config = dict(
    attn_scale=0.148,
    lr=0.00211,
    decay_shape='cos',
)
MLP neurons of a small language model. Each row is named by its layer, matrix (gate and up: input weights) and neuron, and shows model dimensions 16-79. Each number is 128 + 24 x the weight over its row's rms, rounded and kept within 0 to 255. A neuron's up and down rows have the sign that makes its largest values positive.
Before each neuron's rows, "fires after" lists the tokens most often just before its 100 highest values on Wikipedia text that the model never trained on; "fires in" lists the words (lower case) most often at its 100 highest values on Wikipedia text that the model never trained on.

fires after: ".", "\n", " \"", " ("
fires in: "a", "no", "for"
L8.gate346 [115 191  87 120 124 174 131 130 120 140 105  79  83  92 100 124 140 127 149 148 108 124 124 152 113 138 146 163  97  90 122 109  71 145 111 150 114 124 166 125 111 152 120 125 115 153  95 127 137 112 147 122 135 114  91 117  83 122 118 132 147 162 111 109]
L8.up346 [122 149  97 113 153 131 119 147 150 119 126 121 138  92 112  63 107 134 110 143 177 199  85  91 108 132 133 154 103 112  94 134 119  97 127 111  78 121  97 118  85 140 129 176 170 102 128 140 146 113 140 152 156 156 103 128 114  90 141 140 102 149 114  84]

fires after: "\n", ".", " Dur"
fires in: "after", "during", "as", "in", "at", "to"
L8.gate500 [ 96 170  82 140 123 127 130 117 145 123 109  78 126 114 106 123 184 144 118 181 130 105 139 107 113 154 158 142  99  89 115 121 117  77 141 122 106 121 184 122  93 122 143 120 132 159 111 130 121 131 115 132 116 123 146 130 169 127  81 120 156 151  91 124]
L8.up500 [145 129 153 135 141 183 103 101 110 137 129 132 100  97  65  99 148 119 102 135 110 143 108 112 105 184 128 197  99 139 152 134 124 134 102 104 114 168 107 133 137 160 121 125 123 172 108 109 147 104 121 129 129 136 162 108 154 160 101  79 178 123 103 110]

fires after: ".", "\n"
fires in: "as", "during", "by", "with", "upon"
L8.gate159 [150 144 151 111  76 155  95 125 117 149 109 106 154 141  93 107 169 113 133 142 153 130 124 111 133 169 116 149 108 106 121 170 150 113 104 115 105 146 145 132 112 122 114 136 146 134 108 130 131 117 163 102 119 123 132 123 141 181  84  63 144 133  84 142]
L8.up159 [ 94 129 113 127 146 160 148 120 122 113 119 113 112 121  94 149 163 123 138 101 112 133 141 123  96 147 125 140 101 131 155 110  85  74 146 139 143 107 166 145 137 171 111 115 133 115 128 168 150 112  97 131 130 169 149 114 145 103 144 124 158 118  95 133]

fires after: ",", "0", ".", "5", "9", "7"
fires in: "000", "500", "0"
L4.gate217 [128 155 107 158 122 117 108 112 108 119 121 135 117 112 147 113 166 128  93 115 105 126 122 124 146 110 133  89 133 122 123 158 180  93 125 160 174 127 106 107  87 132 110  84 116 108  82 125 142 103 115 204 130 114 110 156 104 139 108 126 133 154  89 126]
L4.up217 [138 132 112 126 142 123 129 126 145 120 156 132 143 122 128  75 103 130 147 155 133 143 101 113 142 124 113  86 139 129 149 130 126 104 146 119 122 126 180 101 129 120 116 106 151 133  86 125 124  62 138 151 135 168 134  67 145 151 114  82 106 106 146 126]

fires after: ".", ",", "\n", " where", ")."
fires in: "he"
L8.gate208 [141 124 153 155 118 124 116 103 130 152 138 105 137 125  97 131 165 143 106 100 110  86 162 139 136 131 153 101 132  90 119 152 117 129 181 145 129 124 140 129 138 122 121 150 121 150 156 107 121 101 130 118  86 108 141 113 113 166  73  96 127 130 139 138]
L8.up208 [100 145 147 143  93 102 117 134 117 146  99 125 122 124 156 170 100 143 127 130 104 124 134 120 164 117 141 116 137 114  81 151 167  92 145 125 121 113 104 112 139 114 122 179 119 126 111 127 133  90 109  87 135 134 129  81  97 158 118 169 143  98 152 111]

fires after: " New", "s", " Dark", " Los", " |"
fires in: "york", "chicago", "darko", "assad", "angeles", "radio"
L5.gate229 [127 113 168 135 117 187 123 139  82 128 101 105 116 131 138 126 169 152 118 178 116 124 151 159 113 133 141  94 111 135  94 116 116 110 106  95 180 152 123 127 129 104 158  94 106  92 114 108 121 145  97 136 133 127 149 133  88 188 138 117 160 156  90 154]
L5.up229 [170 150 136 117 120 116 142  81 126 147 111  97 111 125  89 107 160 124 124 186 123 146  76 148 131 103 118 166 123 112 155 178 106 162 141  99 140  99 173  90 150  94 112 129 129  81 130 150 163 137 129 137  91 118 137 106 148 162 139 148 125 151  66 109]

fires after: ",", ".", "\n", " ", " |"
fires in: "he", "c", "she"
L10.gate396 [121 117  88 179 122  78  86 123 161 142  98 164 119  73  91 114 142  97 106 142 108  92 134  87 129 129 149 143 120 148 138 148 120 130 178 113 126 122 100 107 102 116  99  95 130 111 124 100 135 121  78  57  92 135 133 117 143 159 141 125 148 143 133 111]
L10.up396 [127 145 163 108  86 157 112 127 142 124 117 143 128 124 105 100 122 185 141 129 108 189 122 150 146 129 145 125 145 178 150 114 156  93 144 139 158 163 142 139 132 150 153 104 132 141 132  83 124 121 117 133 112 156  76 136 134 129 129 135 140  81 131 100]

fires after: "8", "3", "5", "7", "1", "6"
fires in: "september", "may", "march", "november", "october"
L4.gate47 [126 168 112  84 168 134 123 106 115 136 124 161 158 123 158  98  87 167  94 110 112 148 125 124 144 186 133 106 129 153 114 164 148 129 151 108  83 118 139 115 138 108 179  93 106 139 132 116  88 123 146 145 124 119 146  89 106 100 113 132 107 147 120 151]
L4.up47 [137  95 132  99 137 152 124 141 122 177 129 117 170 155 118 138 144 149 116 135  86 142 156 128 164 124 139 127 134 156  68 109 148 140 138 131  77  65 141 123 141 134 142 123 134 147 150 128 117 175 107 116  99 129 166 104  73 120 102 113 111 126 133 118]

fires after: " New", ",", " in"
fires in: "york", "massachusetts", "wisconsin", "chicago", "boston", "angeles"
L4.gate148 [143 162 165 105  74 156 138 147 145 172 124 112 143 105 117 121 118 118 110 157 112 163 114 157 138  88 138  86 119 108 124 123 179  84  86 137 127 139 160 137 131 113 159 106 129 146 101 118  90 109 136 122 123 147 138 128 130 121 147 119 112 117 141 145]
L4.up148 [160 130 139 101 149 118 153 130 121 145 140 113  65 105 146 156 146 102 139 128 159 108  87 187 136 151 136 116 148 127 112 102 134  93 103  84 124 117 174 138 140  89 110 150 121 145 116 130 153 119 122 145 123 157 118 107 157 165 139 154 120 147 132 120]

fires after: " ", "2", "3", " ("
fires in: "29", "9", "39", "94", "90"
L3.gate145 [151 171 121 137  97 113 136 114 120 105 126 110 128  64 113 119 105 123 141 128  97 145 118  69 117 109 147 122 130 134 178 131 117 125 111 128 144  78 165 134 103 152 133  98 167 113 110  88  69 140 139 127 111 104 131 116 111  84 129 106 100  83 128  95]
L3.up145 [103  98 103  88 129 121 124 133 147 152 110 128 104 128 124 121 134 135 141  88 115 112 134  80 155 145 144 155 185 121  83  99 109  95 100 161 129 135 122 130 102 108  76 159 176 139 123 111 108 147 115 132 183 112 175 104 104 150  90  95 102 102 106 138]

fires after: "0", "2"
fires in: "2000", "2010", "2001", "2020", "2002", "2011"
L8.gate261 [133 157 109  81 133 140 102 184 125 126 142 102 152 100 106 128 134 130 147  72 140 126 155 159 147 119 148 182 118 141 126  97 145  73 145 107 104 137 118 106 185 119  96 136 111 158 105 132 138 149 138 123 107 159 137  84 170 119 126  92 114 161  71 169]
L8.up261 [155 143 131 118 141 141  87 158 116 119  87 150 136 120 133 155 128  47 108 128 128 107 121 163 100  92 156 127 103 169 114 113  89 109 115 159 115 119 128 164  89 112 135 109 149 113 141 124 124 100 145 150 102 121 137 139 146  93 126 160 106 141 130 118]

fires after: ".", "\n", ",", "ata"
fires in: "however", "during", "at", "from", "since"
L3.gate114 [132 124 138 149  93 140 117 117 108 126 109  83 183 124  89 145 145 121 128 149 136 130  97 177 148 143 103 152 112 111 136 176 169 118  93 106 134 151 183 168 104 197 129 115 150 121 116 114 140 114 138 154 150 146 149 131 147 118  86 112  81 108 111 135]
L3.up114 [133 127 176  98 122 153 176 150 118 142 135 141 105 121 153 123 146 137 113 128 149 156 125  82 112 148 137 123 111 122 114 138 122 158  97  80 116 132  86  94 182 106 105 141 156 148 137 109 115 121 115  81 121 132 114 116 108 167 190 134  81 110 115 127]

fires after: " New", " in", " Los", " of", "ak", " the"
fires in: "york", "moscow", "angeles", "chicago"
L4.gate453 [164 135 123  89  96 200 156 146 146 159  81 144 103  97 101 162  95 116 122 106 155 115 120 132 127 139 118 138 128 130 123 153 112 116  94 141  92 134 189 143 136 108 124 103 126 127  96  90 101  96 117 147 175 148 181 124 135 145 137 132 137 179 126 162]
L4.up453 [159 136 115 121 108 169 160 144 148 159  64 140  87 109  95 144 124  82 131 111 144 132 136 135 130 135 122 111 154 116 145 154 103  89 102 126  79 137 189 149 130 126 132  92 108 107  79 119 123 117 111 160 160 158 166 140 110 123 148 133 123 164 124 167]

fires after: "."
fires in: "he", "as", "the", "at", "she"
L8.gate442 [136 173 146 117 101 145 158 107 119 103  91  94 135 123 165 154 154 109 128  79  98 122  87 134  91 156  89 126 105 114 139 140  91 128 111 140 144 105 104 109 105 130 118 128 181 149 133 122  77 109 114 141 137 165 134  91 136 118 111 128 106 133  61  95]
L8.up442 [142 180 140 133 132 101 133 113 162 138 119 110 144 131 127 100 145 119 116 156 145  64 144 129 115 160 133 131  99 122 154 152  78 101 109 128 121 124 139 115 113 163 130 163 149 155 186 106 144 107 135 100  91 155 118 133 150 153 100 123 106 144 118 152]

fires after: "1", "6", "8", "9"
fires in: "11", "81", "91", "61", "618"
L3.gate83 [142 114  90 109 114 132 155 100 101 142 128 129 104 143 157 161 147 150 124 151 108 122 153 113 164 143 147 119 134  93 121  87 151 148 105 115 188 132 105 115 132 140 121  98 153 141 136 111 126 123 163 109 123  98  92 149 152 121 124  75 117 136  92 120]
L3.up83 [131 128 139 127 154 149 123 117 114 114 114 116 134 136 100 143 177 139 138 124 138 122 110 169 121 106 148 157 120 129 163 165 114 111 168 134 128  82 156 102 121  98 119 145 104  81 130 158 153 155 133 148 116 120 101 140 139 101  78 145 107 107 163 104]

fires after: " ", " He", "2", " he", "\n", " Co"
fires in: "heat", "5", "9", "6", "25", "4"
L6.gate88 [103 117 141 113 121 102 137 118 177 117 121 119 121 112 118 110 104 124 104 141 115 105  94  80 122 135 126 167 130 139 125 142  94 140 100 156 108  98 134  86 113  93 107 125 140 126 126  88 147 116 130 111 139 105 115 128  78 138 100 104  94  94 126 145]
L6.up88 [155 175 166 148 138  94 140 133  97 118  99 114 121 113 111 103 145 161 132 123 134 123 111 119 141 125 121 132 103 129  87 173  95 120 112 150 129 132 126 116 119 140 121 159 140 128 109 113  84 129 158 122 142 142 191 136 158 126 155 147  85 106 122 141]

fires after: "9", "3", "0", "8", "6", "7"
fires in: "1999", "1939", "1989", "2009", "1969", "1979"
L6.gate0 [156 141 124 112 112  71 145 125 116 108 132 100 108 110 131 103 109 138 134 109 131 122 176 113 136 105 108 120 151 121 130 152 132 125 168 200 105 133 145 119 167 102 113 110 145 167 113 122 137 126 121 156  96 119 111 117 136 135 111 185 156 194 157  98]
L6.up0 [119 136 149 192 125 159 119 112 110 132 148 139 103 154 175 141 165 199 139 127  82 194  74 131 136 134 148 113  94 120 158  98  82 136  84 129 139 117 131 104 135 110 113  90  97 115 141 139 131 125 115  72 140  99  97 115 109 127 146 121 134 127 127 141]

fires after: "9", "0"
fires in: "1987", "1984", "1986", "1989", "1981", "1988"
L4.gate83 [102 165 109 139 128 148  93 134 138 115 131 141 113 129 160 114 141 153  98 123 139 147 151 133 144 125 147  87 139 173 124 111 142 173 125 103 106 123 129 109 140 102 103 100  81 149 113 143 102 157 125 110 125 128 116 124 149 101 156 136 157 136 147 113]
L4.up83 [146 136 159 104 157 159 134 162 107 138 112 137 124 112 139 158 118 135 118 136 144 104 104 160 136 127 138 120  68 110 149 123  74  82 117 114 118 127 120  84  96 106 189 151 105 122 129 149  98 110 160 106 107 141 141 106 105 161 152 172 167 160  97 103]

fires after: ",", "."
fires in: "he", "she", "they", "it"
L5.gate254 [116 142  84 149 118 101  89 151 146  83 117 126  90 111 113 198 108 148  84 106 164 136 149 163 154  94 136  71 112 112  85 107 144 113  99 162 167 150 100 125 105 116 134 119 177 151 143 136 143 143 104 142 122 158  95 127 154 132 145 137 134 115 147  96]
L5.up254 [107 186 109 117 110 104 114 124 101 149 128 108 128 153 106 119 170 134 177 125 125 139 100 118 123 143 139 130 149 124  95 135 123  87  56  93  96 146 154 138 108 126 150 128 172 136 156  87 121 137 124 155 122 146 143 189 138 136  79 155 112 111 129 141]

fires after: "2"
fires in: "2007", "2010", "2004", "2009", "2003", "2008"
L8.gate508 [ 81 139 144 128 137 120 157 142 111 144 125 149  98 133 142 119 143 130 143 136  79 130 146 123 111 101 154 179 102 136 128 144  87 111  86 152 140 142 131 154 122 131 123 135 126 142  41 175 105 144 180 117  84 138  96  83 137 107 103 110 126 134 128 132]
L8.up508 [106 126 160  79 148 135 116 128 109 114 123 133  93 143 127 112 134 104 118 143 103 147 112 147 113 114 125 152  68 155 113 132 109 187 123 156 119 112 130  96  95 131 136 103  86 129 140 154 152 149 153 122  79 108  85 114  89 106 137 175 121 123 147 133]